config.yaml
n_layer: 25
d_model: 384
n_head: 3
n_kv_head: 3
head_dim: 128
d_mlp: 1024
vocab_size: 2048
activation: "geglu"
norm: "rmsnorm"
norm_place: "pre"
norm_eps: 1e-06
positions: "rope"
rope_base: 10000.0
rope_fraction: 1.0
qk_norm: false
attn_scale: 0.0884
bias: "none"
tie_embeddings: true
parallel_block: false
init: "normal"
init_std_qkv: 0.0273
init_std_o: 0.0339
init_std_up: 0.039
init_std_down: 0.039
optimizer: "muon_hyperball"
lr: 0.0156
beta1: 0.95
weight_decay: 0.0
lr_head: 0.00607
grad_clip: 2.0
warmup_steps: 200
schedule: "wsd"
decay_fraction: 1.0
decay_shape: "pow"
final_lr_fraction: 0.0
batch_tokens: 131072
seq_len: 1024
doc_mask: false
train_tokens: 721100000
steps: 5502
dataset: "wikipedia_en"
MLP neurons of a small language model. Each row is named by its layer, matrix (gate and up: input weights) and neuron, and shows model dimensions 96-223. Each number is 500 + 50 x the weight over its row's rms, rounded and kept within 0 to 999. Numbers have three digits each. A neuron's up and down rows have the sign that makes its largest values positive.
After each neuron's rows, "fires on" lists the tokens most often at its 100 highest values on Wikipedia text that the model never trained on.

L17.gate792:551509514453487532557448547465525515598487474493556335538458473427514519521478534534411513429471503509511465469416546433505491512392523504534546519428483459478522458501554496409442510533392525602511466432451504458520480403516570476470381492508586481535571544429518582542517467440518515507486497427472468507564490450465463465612565369483495453378511546487498511442437509528459463466489
L17.up792:471371471511477551423404508465520590482417447548578387492464514472484569505530549482517587551431433503474430498496535489588459469528439431504485489462496567594482545507577536509416528469482563605533420536431543451517478504506457428512546420494569519541586561477479579527449471613454477504500494505494488510486405440535581593493546433506465381458525492498475515424464495484479533505540
fires on: "s", "as", "ac", "os", "ak", "es"

L13.gate385:510462506479484465491541463511552395582477537588496516524440521497494545505567573446474480403574615499557585438602571502498464556426457542423505459458538531515574482422526452455552397489487567481444497504474520501447492493511558429513407550536522548503510516546516554425523464421507484482497599478575436508456418530594457589606435485526522415494531465488488524408412479427517512570498
L13.up385:473456588522641545519456541539542473569349535555425442562475448435547480550516461442506511459507526505415524450465493462504444532505466509459491467487445543530570462534462398531559480420552452564476467530434333551517502604494490491521528505560468624407594522558367487461533508535589528550573510519591493485536504542541482543575478558510546409514520450515461494475493461514497563531488
fires on: " years", "ed", "s", " English", "ly", "ress"

L7.gate337:576434435528512583507497503533641615506516481576520427427508488510462560495567532535423546517479501446493489545459454534502528540479531425555553509468464534631478469512514464553474487478528564575445546529558457544461563453417479479579481510507444477533588394522487526467476517585518464494548512488477384522476515548475484546629473599417466462394532486514459540532465513567546539458539
L7.up337:464432602481473542549445500564517611462502475506585492534487438571453445510498542537465434508398469536511595442546512416566510488571570529409518546368525485500472534508533535577471482444497481523476555575501472431542456440503544557557522474536398548475444451509553483590518531457532540495493592660437469531491449533476492526398501518472489462469426563557474471555564511440465499500502
fires on: "d", "z", "c", "j", "la", "g"

L19.gate306:530481422459501549471458487427446598434559390456438524503494521570512484554470507439494475507450548517503520564507529481526536466458588525528524509514467579440450471456594481375489515404519468517560481478529436446430524593594458564576591455502484558463514586485509467514469431588348527420434457589582518541525509489517423543603598464458505498510419493472555540457492564441438485542576
L19.up306:488468524529461506462490512469385591553545561513525510546531485599462499476545501438429323561549468506430441494483522432425453548525578497569458468446451559518569507561546509386477522504487552619553406438469505524464476501604454506500545466593504512579406428427519446489471491622495414540506529478524553562471520483563423521511462460459502515388449568497541532523499441468430459488560
fires on: " con", "on", "li", "ea", " creat"

L14.gate414:415524481483531503516510456500528474584548475514537548455402551495455507600498562462577469529417464448576477552447573409487517418446496483540437440507528496449459474512577547600634424476484532533444493511461383455564555533512492428494510461569453519506472510446539462474463465588458478433613475493576485501580515557442483489435412452433469515496552560510493447414464562414520527522441
L14.up414:515488522553534510421529486511462560577468462498519416562499495469535467491522550551479446463519509468476459514400599591518519480485511480454481491569535509464473471541516524496540503462496548463495490510471601511581545494479485503556533609547524448537498535521499543516452513506522519553515520419457429558477480473469543445517480499461458482468464485411481475482530475492427485432490
fires on: "s", " of", " An", " from", "st", "in"

L5.gate276:443487591447544513528390471495467560417464553396487428499695411564517393463551524455539484519551435434540517461486512596505435531372536503514460455482522484524629492465479537592461513522418406494444535509426410460579547531498573491500581510435463510581479523563416489560479425648489510478536522452477512512541487576543407491469456520493541446460519537460531437555446475420410415459462
L5.up276:470473551377549490461449532385508543484487529456444511476620404597523573473634488505592505606527391466537485379507469489603479502522583434544502484459534453520507448514472545500500539523449528509383547460448447469504472479531559517484468518462506538549496454451501463617526454570486546575528554544506508380483484494457494552418479535563537494540567569457568398524508591502418443431557
fires on: "al", "ic", "el", "ial", "ha", "il"

L7.gate0:425505450529504519417501451506489539488461597478430509472510461489560451483545481479486482412463543466502494435533409460499546461514530477423567529504584558438515433480488513488607513515501505483501526526517541420469549447533470445372495476396502503534508485511448537545477484504530541446449482521585570505559440510468542476483521585623497467505392574542517560458466484413392517549538
L7.up0:440504511430472474560410421541441442433494407495488454423465465537599509510529601525519520516586537455564533475464457459506538444460463558510456497434537488485533455483554468494490454588510493478487471478452515517421496502481445516471418478436414428520518540473613538571557446472502561494437514423432493524516570465505513459551521535520532514551588568511556577467533445428463554525492
fires on: "w", "n", "et", "en", "di", "se"

L5.gate218:586505519561402495439494520483471530518437545462509527491603596490504520569550501559574500413515475449525463484526492504525605453512515529432565488492453493522498558539468540533539433545490463489489534503412533520526504570645498546522382543485465434518485605510412568576449542590500588507525536509475453465454548551581567456463455593574506518524440555610471546530439561536530516416587
L5.up218:570523463477517452481488469469478442492513547539450446621485597574455485485444421460582484486548528477536538518507491528480581556493411558572529472544487478420485492475439520443492433503540521546500479460441550475494512470586434499492524467461487434504517577544454472454605481448523441505565574492514421524561575521599569444522564568601441485477403512456500557627478528463524393554513
fires on: " M", "|"

L5.gate1:496542436545396527518498442541484460476530441416543540442541451484486493503502441508485398540501563514470482475417561526473547441502516394523513559493462462473601554533556529496431550575516528411476546493479507479526479414505485510496499415493608469580515499478383468471597487517468414529495429503551487363494469563500425581486529450469534397473478523587509464575454519595494450402456
L5.up1:485442408508489539534484569525497535410513462498557487542489502472507508550541524537422421540515546531490494444488455454514460585519539501425535437427507454515406536496552482505528601490570523511487511595566468417550583471568529527527523576549418590428502483494496457541424556445475492522559539630390391532520472473497526432490473495424506483457509480489459409535474516494532508477500
fires on: "i", "d", "j", "la", "s"

L13.gate179:558498515439545514479563561529597506467598558499501486419502540431531524507488534497450497500542534481424527522477538495460461509542544508551510402543492485437524593459522563428457471548519560515540524489575607566480539554556478439519536487491432648545568431418420565440461517564498434442545539430512597514511578432402541460477436588483566469570425569536513543496519396510550537423533
L13.up179:490406518523550445544484672470520574498553446597442480495538547462535492540500523525551545517502553462457472565521449533439406556585491442592466522532483384500461479405515552504496567502486474493433505418509589668539451530477504429481540541455502504459561566541495470432464464554475494510381411560513446536460455498484490527520557514496483492463480524540510446501428468487540508493468
fires on: " to", "ic", " as"

L15.gate950:569498630545539541494494496462487530522453449505588505409548422475535505451586504480467460552540461507482511516528550444501395505519473482465410577546507530436508509438516563447439511529512535525456494400488516471440458538476521595465494417512414509536529507527470583417479483439493519486447504464510494506501462466543469547454513540536518537541429494582599461582502430460467508541554
L15.up950:508432404479502570555461500456451503471526460536446411500513434534459499521586471535530349504489515541558469482431503539595492534567560545434472461572605470503605445547465562533513562525483495547443541469559427550577492445481567401485497461516626425482562499426495533458561464472501518473477465547598516493551483501465473506530572509459570563577504585535562559494432534506482425494502
fires on: "s", " of", "ide", "or", " end"

L14.gate834:516438387439468452569547479566473593510432438495528520428431479519431590582532441573476497492472491544436532510492554523563469491612555550391430541406473492501481491485535610493515509486509513480489520554445629543393494527490614505432513438542388482528522531537540479438407488555475484446550493470617490511506505525511392467520467470519423539546547468589542491557465457545423519511515
L14.up834:531531475472522601551505502495480495466470498553565419524447447560535421431574547540437442566463584501455531462544525555451540499547502525558412496482486620572539500434590473506446486546481608498492597537409543482552438527541505480425494551583484515486552449537411499472469526415501431520465520586516440519495505503509572523587475445498516504470498478354408470603520548454444445545519
fires on: "-", "at", "e"

L5.gate182:558495529511473489472553587514444484424478511485577423480496516531512552436453550524531472431537516517492449580454520498455537479459535514597434517520453501468523516427527544468472496521531585523538582508471448510420515468592653486584465456433487517463520625508471471597412569491540576540418422446519500513494511559656552496554502496354505402516441492542422487464478537530494426464467
L5.up182:491479470551472536406473505508407562391520517528560456439425446456539488390538531490417452472556476519509448400457600577459560481466489478559428512511491536483444570498502529495459486444495531550508486470458457557500473495563543470470529527357515520479539530538468503525362554528492492485429529468536475437497490571620478492449528559553523340491411482478425496492455619455458412487510
fires on: "as", "port", "ac", " president", "A", "sh"

L5.gate613:442471453466554456475485498544473511436516484452504518515586443502478489481480509456650472558484573551539423488485411451501407477509430528568530522553487452548528456530427467504650414499564465433439567514488473516558472502573430517522562511494517480546497447460549578516523462520455624471521632432473474391449502466536514483352507568511444470556587526514519400459511500509482547448539
L5.up613:477426396392532462420495505502429522468489530478469574493539544509525572498541493438528478547478530484502426507548415509500524427506486539573526489556479473564544469593426475521589475505566491410378563538529559504545449440551355555548534505446576542536520425474523496506549496460493545437479546484504448432442452455538547465459498580593534446494557497433475403484464536468426508484418
fires on: " would", " =", " $", " multi", " served"

L19.gate481:481485511423434504538550633472478499476506596534499413478443432460463473516544416557427534567454425452558419479497536473477526442483517558561546639543463464455530583570590475431520436481513440446518427461540507497592511435424440493528512542464457510561527477568575492515489497518555573526536523479484496488469436425596535449540525483451532563475446494529537442487541587560509524532468
L19.up481:425441471520443396506466495500498529442554543493531449480606422524420459480501462502469483505523434568531535490503393465503448445545515461490535534495498597471561584528509486400464560580559535564545498486474624486474459501471510575515437584414418463448576425487480598527548502492490523389445545526541461399589453511545548504546472494589585526538443555511489523487497489437511498510470
fires on: "t", "l", "ol", "k", "et", "r"

L14.gate1006:519538544487428515536574429568521472588475622495561445553497656509564565494401543509435514546517453425471559501512555579478448473493598448390509534483496513501487569500488554444390527518488438564382517407536544451407518498442563491385479514552533510525496496452433518495591431626481550390546500475498506460504458556428510569533486531501635460514492452427568439486554505520497524371567
L14.up1006:515447522550469541504490531488556407500453520462428492478408533450466458461498514543549494494469482545378602545557499457463497522532452379552513503509548422539508523360536542544417632571473496542522519517513551489582541390492492515493544484472525493479543504476536434477624525519629500523470474478376495470456483518471498439484413492548504574519364569563459482557446457495600535420526
fires on: " to", " from", " the", " in", " after", " of"

L17.gate921:530411551421471519431448515431464448471498492453455528516447484460530470479475468496373523560436466550520471478417556439495436482524477499563507575501482576487610489410482488467473497482585421485491421508446544529449487530466508542560474458447585487502448517518492505468487510546469516509516528498401600476500457435518493398486436585449561514587495557406521452471410459528451576526503
L17.up921:456443448537456456577483441468537540492500486486437524483535524423513494522489410504545564614486494521467497442554536431507455500462575433459524518635437521524551522459496464532477565409554400481475484535435560483496532463464508446511465491443494479515544482523494543606567536547466500461466457415465549412446401527512467520577560535522474430531492465571613457490514490465470557521462
fires on: " but", "t", "et", "ut", "at"

L5.gate286:426507436520529497502492562472448512486414457617397431504479552581525483445497441448440529497532629485541455519570535474429527451499572472504453483486511523471474523468482596445506521432423535585508542513479445555475502493461455566527518398563546445492461490450548586451426497471489528458464546468483492540452555423464523577482518462542400594558424521505570455616481543403388414546601
L5.up286:438447428503482515437579557443426531484452508551500463561571567656546518400474512454458513527518655477529517587560450490386437453524564557484461447484471429519486439477462571433536547472492548593487521452505457517509470494607459557521520524562523492458488550483511483417468520542447500534469509479510430512448561503554561599509585455486400556489468585530529498485513471357400428524462
fires on: " con", " Con"

L15.gate88:459517518539597499479453548513487589441489539502441539554433626422547482500505505502501540534526427510543536529486472562464463518436488547466485511612418525416463477507571536456537464470433486482496425482516490457502521450479471396548520462579567451485575422525542490542525436469423524589618486444455558509635521535510479593501486597491425576442501447487412523480459479405596514484376
L15.up88:440445507470535527483506469552501469571454521617510467502427502458577569494535502456429584482487589493559528463434426585543495479495456452551395485490377487387574432461564446480492478450464533459489593410394583483528538478426522520485523490420382504426461480468482477506552533467580493506468527542542480469406522498489449455537557540525570547493541498536553555472496556527511491464550
fires on: " to", " of", " from", " and", " for", "d"

L19.gate182:479587526568471493516522447527427474497473607547419542487527555441476577613487574458455434568499561527563514429529541471610556536563530461454420470504532413532417502566499537435488491529518528516466539449492542533422335375462531466446580512504454454467393513495547421530487543586404543513560493560522534485591521530515607521448461448449492568529512512472504535472616425463562568525413
L19.up182:517496506561592441501527462376469513533543467473467501485592565509578510600561480473489485499575495485441543481524465500443467481478442495528497564489499423537566550539545502533509525560599445465369520563512401526450492486497499621450569458525444531447492515605449500495494487509423474586506517514481508425436522498530494459468502508560478541521563501474502511434515442485565507447517
fires on: "est", "land", "arch", "od", "ch", "wood"

L5.gate270:505484508444355497549433448515525550509427505540497498514530440490556444445560480464521437430557512458496455446538534493508599592549551515537512573470518550463451399454503503467491554579496450429599487463540488509558533461526518485451499480503517521554513488539526540442448440545524505393487581490521512469454436457520402484447515495451553585509543521481501494402418529490535543533496
L5.up270:529496465428476549494465485411479503476593555406503527470446564590513504419567572547513521498459499467510598475521462476493610538504609474569408447393536468472558414555493428453579481596491533470596470455489518557555599459474491430495545518464483457508537466495473621608564536534475527547413562500554433501513501432557460557507465553496498571459556517483564489408516442410547583494539
fires on: "se", "t"

L15.gate404:515531447405557484662562505475440562545561577578518379523429523618530486512612483499425465591489560577531506466527544445469412470451540496563435483504571529563430558430508532451527433473438509568499473525533431528469446470519472612455456401579518512510561520562507540425430472453477540415428475453530522427506538473532481570515498454465461610570470469446550580538488424483445425511472
L15.up404:544422490456457508420482585580471452577469591446522461601465462395425475516374460569501476511496532571474540492485455579554457544502568569451474564457428514449473447419382460494463516502537472592552517479401542473449523555504489555453566268529529547497518549500603511418507605484540559481470624503476552495504470596509482425464508440537555527413522490590520484524474492447441442472503
fires on: " con", "li", " Con"

L7.gate387:609534485469571472524470573467462466567467433508533507520472396518528468470536560534521399547557505561480485520503506477462535620512477487456452491503542561388520472525446521434555382477540487432486472494516474489577498631539566542508526514451558470432551429454466552433442450497562468553616454452550472434570470453427476533440465470525620487535444571370445528524501449432523483462480
L7.up387:535516502320516513461492447490509446510505536453504458458519573503439489560444511447620552545494479615533458531477502514515485507494611533467492505453584525421496488596557505452535483548564391514560485550484456455541547554509516500514548507493564536423601431579479409547488440474482480505462496424531490577484487497514440573506440528560566419473560482560462533541559479489555411427485
fires on: "ally", "ly", "fer", "ten", "ut", "er"

L5.gate161:472439450471431447534495502533576482512463542535487427556548489519562475465596514461485477444545469422455504508527504533495468499534508462584490547506401503505572487455512553521442532501449512485494598518455512475600590464551565501566520465496401519533473476551483508542484486478483502525523446394501384596497488476543442574492567541512516417516490532551524496599519578369461506504452
L5.up161:464390495515413492504443539529521442521490572555462463537511502479386510547503490465530442469552503515516500520438439522405453494584581455561481595528566475507566525562571534373496486489490488427538432438510458597487555440525631490474560509493462458579472467450543484512417456452507463475447474485508502488453521513488515607553420534500476510419568537433464453446438510500506564590520
fires on: "er", "an", " Mont", "el", "al", "ent"

L15.gate929:497406529480516525472554450508553575522568425486563505484455521500461438495526476514516394511486535490518508505544499587571592578569424498447566527549525433539484413502528540596459529466471515468479503548635445469495475420511496494431457549502510515477555520531527571541447454501500457439502501499454389523492464517447502568483344529473482500414588488461464455537372515483513466525555
L15.up929:440550485616425555398509506495475552558542504485547397414493524547467512503467542419583465516495546393450506498520521414642479435515485499519495486503586473513507491428573453538523502467496471498570521424520542428466564433481547474516546508496592487552448544546545549514470552494519433614485534406571562539486429523422522520499413397472488454493489448541492555469545614550467448427553
fires on: "s", "d", "f", "as", "i"

L17.gate723:449529502489471568501560610503570513511452476437467451465464497502512517493562532553463425542460423485449486535530545501540549496514428431581445514476492433445477530499510507483493480539562528455461598582488487468508494522423438475500440515439557362536516441489526510496554537530546575409544435478495481468488493469538537494529366558431557437455505503537585445504467472476566531488447
L17.up723:493441536467436391602559475552563538415476483446478501504483472538461502584547420547460506493501584470535488462529475456521525529548514488537539528563520510524473455564495449528544432480510517529487528482508489385554470506450562559512536463524432465558618528628558586515489565428548423583503470406459456570508584415528479501492551543486513498499458499515483527551446562484540517448467
fires on: " have", " which", "-", "an", "z", "l"

L5.gate407:528496468515400543460529581475517482364563571494475481513585486495563509501555523446542419538476511437510467520491484435549495446469573483465390528466486558477495555459539544504542487593494507434571630512475503491531465576537476494479498490491494476612464475558517460468631474474525511517586513551443569353603511499479517521578491493403494450464495571590487415484465510495544486559464
L5.up407:556484560628485470460479515465542502440525512488507445439610458518573506495514518519463443484524572549460536455520410448499460480551419485512489519496483490483513492489549617492558424505535520503505594503452494494582472511557404498540573519449534550560373417491493423563550488526447457478536516513549543458510510529500534521600553499463545525407511569463499503490509489506511522504530
fires on: "est", "ed", "ing", "z", "s", "i"

L15.gate118:478442489473456410522534531456533494560548483546465396421498464569464568550558547375604492605562520476422560455561480530464469398545441489495458460514476555498483502509527519523418531406549483522451471485488451436552452591474512487557481511523423443515493557546546474589531425449417605499462493454508491394562500509551562472558504509474472569513403475504476583511476440445567489448617
L15.up118:458507485475492566508550439444504531586493445533432403569503506435574585465446431420522501493525533550450533487492512448574436548498424497576462500430530508537440496451376541547526465496581496523433438525475493523613539489474552569443550530468568495560515527482463507437526586380503500533580517502421565494447494471539512483518442514517528509428531538454516423429443509409516559489515
fires on: " in", " re", " which"

L17.gate576:502487410437513572508467404546510452452542539484440532515524397453492451507501441513456407516425502475485502454384605530478464474446536496556492526414471552490582559573502489573582469514538566504540506568490454443508517461509551450481541541482523468442466510589473487513550524474520473495441533506391541426581551503486484468556451444418488470463568467431491592652409399517462478539431
L17.up576:475477447513485492442483543436500457454547477381483525482390424386483532537441539483588482540465430532467522478501530470526498491608564501585507522564507550532550438546495533552504422519546546596498538485472463515469515582507438489556570571462562582451466504505528473419472480419495457610534506513484551433517515528503607548512483459495596508445472575503502535499461425482480513501432
fires on: "s", "y", "ies", "ers", "w"

L7.gate23:525478494458503525513443555493397559497481564505503487522479519372407514530533531438518493470519554451471431560575467551532539498570523557522574529598522547470469491504550485533597505564490485480441446508557498512480568528584486461494550529490511602409478573485543419516482505470478519417451534466517585520605585532429420392440470486512418619496540553529495471453500511544485504572455
L7.up23:544505487530486597544522442452473424445539415567522521432522463505436512433467493486475430476436517450426585494499621493451541471567580568483555542541406561623440449391573444441448430399540544479486558447500483519514547567564472473473504501471513485537428558556500514604447484465469511540537445541657457456510472498530526551481500456471518496588516465465441463472491545507442423547449
fires on: "re", "u", "ta", "tch", "a"

L17.gate726:457454518440420470427489490423553519548408461515564514569407479441584514640572494460547510482447485527530558509483480444530464523473529460520572448399477528433487507476485495484514472558444449543524434538491506533512566534533465551450582459511486451503479468544459490484557517466458454502443510521512457482582579578553525539557483439548489456549506460478486567535599546461508516540438
L17.up726:476500437414614466500482467482556413522503425456477467541570535581488410531511550468522549473462537546478569517505528470549493447502550492572485519555523494480461544478509409548550438550513524547505515550514472507589487543479559481452514465471519521468515457591418598477455468549516482527519505449561432460557510520558440515537489568605538487462454502444520451486478457561487524548438
fires on: ":", " |", " the", "ed", "e", "s"

L5.gate146:555485527607484542531432482542503497404501546407506489498592434455437551540434393454455460452485407443481459517555507529569570554511457550495421548469447442432363498479433456551565535554429449513481464502533565437460443548517487477462460497389553560473456521509515614470515501493416543497513434549495459532472462536603523512474575456501460441504417485552523595511464570476421567481583
L5.up146:472467423466550492501409595552389546567510519472412520469432511537503505536478515572479476413522519503536504453543427542567605553464589494562540526540548463485480513420554500463518540501555520509530511527557558444414471450517525542516500485561497509486543464453491450512511463542555537638559550424522428512567547502541504535474425505433448460541491508489478482578527457512468515522501
fires on: "|", " |"

L14.gate504:566521465484513483574589370488452527463529530476550548449469447416520442545511513437486428459454429596461503538537480615448442535448545564447542502617475561503510476500549465583519516505434488538578526541501423456522386469453524503497567499595453551432385496617495422588484438481502473424503462483390548490514401564475496495554387445431450518521557450480567528540453500497515541515574
L14.up504:521502395462498506602471398497466553477443416453464494484463464371533456502456509504507510441470491552458596453562465520499501420552507559511491505472535511553597588499535461530443563475487488500435442490537499489430501565595459528474523603386557511444452437480507465493442497415564513456498455577480440527563454490550527542527511460488475447531568485498380594472547437461490642498598
fires on: "s", "es", "ies", "ers", "ations"

L13.gate371:559425490494521525465444484543370459522438459535497540500505458496426572497410501549471446450520598466416533469567530456494450533558409532497509516584384563484568461478568495457515533490490457538484549485579505495472532486519490431471558468459523479551537516517468439457562451616416495471564461582518464558481529585467487445574583496479512479459495539455518485562517503471526448465560
L13.up371:502511604478512538496484527531430540517477581491426466429532639548479419508455497458459551546654448591501486458472564539459515509466507461447473421502513434539431447493486535460530516481446564438610582428542407489502531482540422537532450539431469471567640537548551402580504535532441480484591501454465504594492513462520549367463526474546510416416487479418506509509472538513463476479486
fires on: " it", "st", " to", " used", "tro", " sign"

L14.gate966:551521600553433533539539476531561532514529479530606574571505500478416514455479511489409539455579511477492553458471439474408465526494476565447475533541516503455555440568505533599505508479544525444492444503517520474512485536449469476483460425504508475521545453408544484552489592440408332536548514465402517433533526516474477433502440527542505551486442509466398523526461442516540431531549
L14.up966:417513547532573547574515480522568497492500415440516449450502547484509577467496479519470546409524624501607538502446493505503501521515571498520600553503510394463511538506540477501559488451504542441433541496594399493480491483566475573427572538485457543471499489486466487509539541540426462506448528543509413520393493501451366582560545439482511527466524514485543473497481526584523410459479
fires on: " of", "d", "mmer", " late", " early", "ter"

L15.gate484:410502525467512530376447522541474538506575509524467544552491468394519525512514516354508480487514534597568585504522563414448485511577573472576476518508423517542507440462518501517500424452475524544541489481472435485572548558438436540488460469505517451440508507533497450439455477474516524554565473453555459552502555491508520481454446434383586499586451529516365479485450493552570436487515
L15.up484:474462538492580515501391535476491468522566500470530519541504487465442487424529383596559522354491462512479441523458486490408502479498551541514432482452516479445532392592453450413487460502564437503537481458430485459538509483460520529512462528576454523547611497598602473515483551532590555519457553541519513588469500481509417529549397580474466520472459503517543497565526387475501437418540
fires on: "ly", "ally", " of", " part", "s", " also"

L5.gate463:536498488449457491580419457471574571537483525458460489561567507572536555455577466449509476537440533407529379405525487609457480529493492486420500449470525530510438501471467508532483469526560483447493530537494503523511431495443529514435487466547484563605543554515512519536457463566525503460454534573480481368471496418519587518473514466503527539431463486527538485527464512489584479497558
L5.up463:511450472490482460521473477422563561540518468463439510552556518531555468467543551538493471635455481429539467483507512546452570516420467521480453459467537499567508525539393523528549425525496467464559517521536465508494485460501510578478502381525518516663528526515511543553483491630504477530433591614563462477498562456451531538434520522533518540492499531552509507497454479434615482546512
fires on: "se", "i", " Ke", "e", "chi", "ue"

L19.gate582:514540475419492439473512579426523465521459501462608500456531516516548437512608513490473538555489520491453497507530542513507429478567555391496490385583480483583514482527475509603489476500434352447502569463436520446415470550484534574471498489542549515485515460536458530531470535571539553505463516470533425463529506537546457559487545497498380450465494487561495470452409473526553497556462
L19.up582:587555550521442465554473456495526486503482503467560600520504669491546528568447509524441442594497568548476476505553466533435544632479525506550483428579555449541458552552553493421514552508459593549480483515473485468496470534492513528554403443511533436470437529581501492518556438500499431511491575474500523580492499397513505468555477462507505405416417533507480487534450448476555525549538
fires on: " re", " Vi", " vi", " Co", " over", "Re"

L19.gate654:511551524505489462526462451562523612522462537529563453561512602535402538546571487482518489479441512490490558416561452530501520641561460462442511548449497382459516583503560514485488460527510427541512514458466525557555453447487567482376528574390532491539551556508486586522419514543509411522497453572552472522531455515568484430581471462446486424457420463491509522499477516567445444486533
L19.up654:473514448558513523560518490562518484501470504529496493425437588534483549540572528444484484603555565479466584514469466422533475479438482494477510408480382586600472473455521550529514465556518505496564548505489542517501480546448416517470542587519490549504593643499495403595477489440443413594393564534472513570503451531446446509494462456481503461485427523386412502438548491516513492467492
fires on: "s", "er"

L13.gate669:549423467516526552489480490456535509532468528462487510481514518457478599536529513529511461544502498564508470435444571492553556446564508481451552460497544537501477529435591501468501493495428528424463547453393525531486527470564636508459582454371475497531481527479458478437395500433422525535482501486469531434481468517525526574448496367470455561436492544492423495490483517566508529531534
L13.up669:453459507446495464530488491482549415550449528487642460466545505518473449544542484523540446641506487540435436466425476494501565485523470546479474501505540484537535507488578552469477460529529495611560587485446499471442441500477516506589524540513544460578496538461418572533447533546437488487515448535371549459525461508574496601520447400470581506518519583474564598487541546465449481502497
fires on: "s", "is", "as", "os", "im"

L7.gate501:516561510505545568549580503472537451510489542549464572499476589532497517519481462562463520498577597511380511376487487528485445526501532484499520585555410533439492470528490585492466495549509447430564458500583477469564529447541505538553508537494493536504635554486534515449561532477570534493468497531448627475469546494461508476445433471407560511480541508580534436438418508474629570449620
L7.up501:554503456481477528515502515482447587488496507506580527490493545535454597475597489527597542557542533506426534493464539412506461467504429488515470508440427497457485592477492518461556550481532509461534513526563484476523480501504583500520575543505537457548547435455558498464546501550497462415437550430422478449582448530594533565465539530442469576523478432473462501376541467443520565434513
fires on: "ed", "il", "se", "y", "mer", "co"

L7.gate69:493489450419571586483554500495425586464506496568565459547405504528444529533427456463430530600464544490414601434427368535467477501494464564526522518470445451522480521480476629531453544566549427499525458471448467440484546456462481598469516505445518502554486523519517520437602563551578534483515506517521541536451468447563443480504518543503473627441541534464485481506496467441568506476530
L7.up69:479514461488562527550557467485454438454493544489492411479505549541553433475530530523472395475458528441444454506441423587512594580467550461537530530522436448563575539400500546446430449481479593550403435588516547597510542522537476535467564464485502572560511416591381515493418509486496559464557464469560512479514529436532467498525399482435524513446498489433445500526461488526536511548521
fires on: "e", "ist", "in", "ed"

L5.gate597:572507585496400467517446526567490497470524497429507540522546509461525488488455585543512524503562510508497503482494563440486490394400486553474476432542528482503523461544537548441466575481425498447559591459521360514452447478562407525477570487478394548348410539537450540551483539624503460385514585533471588470504434557418376485497502474492451545528430533484440473403555518410545526543536
L5.up597:502488493437486487461430544554438453537487524511435486488525554451419428503518496485450570516470503460553526414449436573483474481558490494386486441496509457449476516450515510436496490516487571436466461488577527515491506464374466520534474599556562527570482563480478471500543478361420597487564548565442549630430514515539459433473476409577532405370479432479437522519474517527491541403612
fires on: "in", "st", "ri"

L7.gate314:457440561457428476545550579430576496523538535536501501560507490472474489366430518508485558526501553493479481518476467517521455507401370456488569537452560499461418537512554606535459493479610597548408590507523440554548516549477456565460478481465413426430544545405476585488538418565483490552445521563517486482488551468478533503611510519456443548541514466547577397572430413486490457466496
L7.up314:543498473540558435479523521495448526583489439482529498520544514577471425525528438535511487507489503511577484590538517501571518548418429527523552499573537474407530481399605571541454534447437539482441502497651520522600521469496447459529449515524512470460532472500605518485502522527525471564474513454545555544539559522469500630405433393375514536454513554453606448560527518545527495469434
fires on: "el", "al", "en", "h", "able"

L14.gate856:513554534512561468469463558431518545564454489465570440497446488425503519527536449497438524440455462502479498397397547548575580533471557530503534499577569545453516477632500590496545513563444434507471506455481540595428484521582554465540386594382519506549547518518469518600504558627527427586528539469513448548545527477569491488522485572592431524458517576501468456451468442512610577469529
L14.up856:557540499523457482422488549462510614537446459474557470432519480473503457546532540452498444462414454490588546453522512434488437463470440434503480530461439605556489510475485526495429481406465489514418529457553479486483397468567463497576447493357432515494469510525527512505507473486616449514468415477519489500479564590625411599451481503511544431426488396555488369416553491521402545543526
fires on: "s", "-", "00", "as", "ers", "et"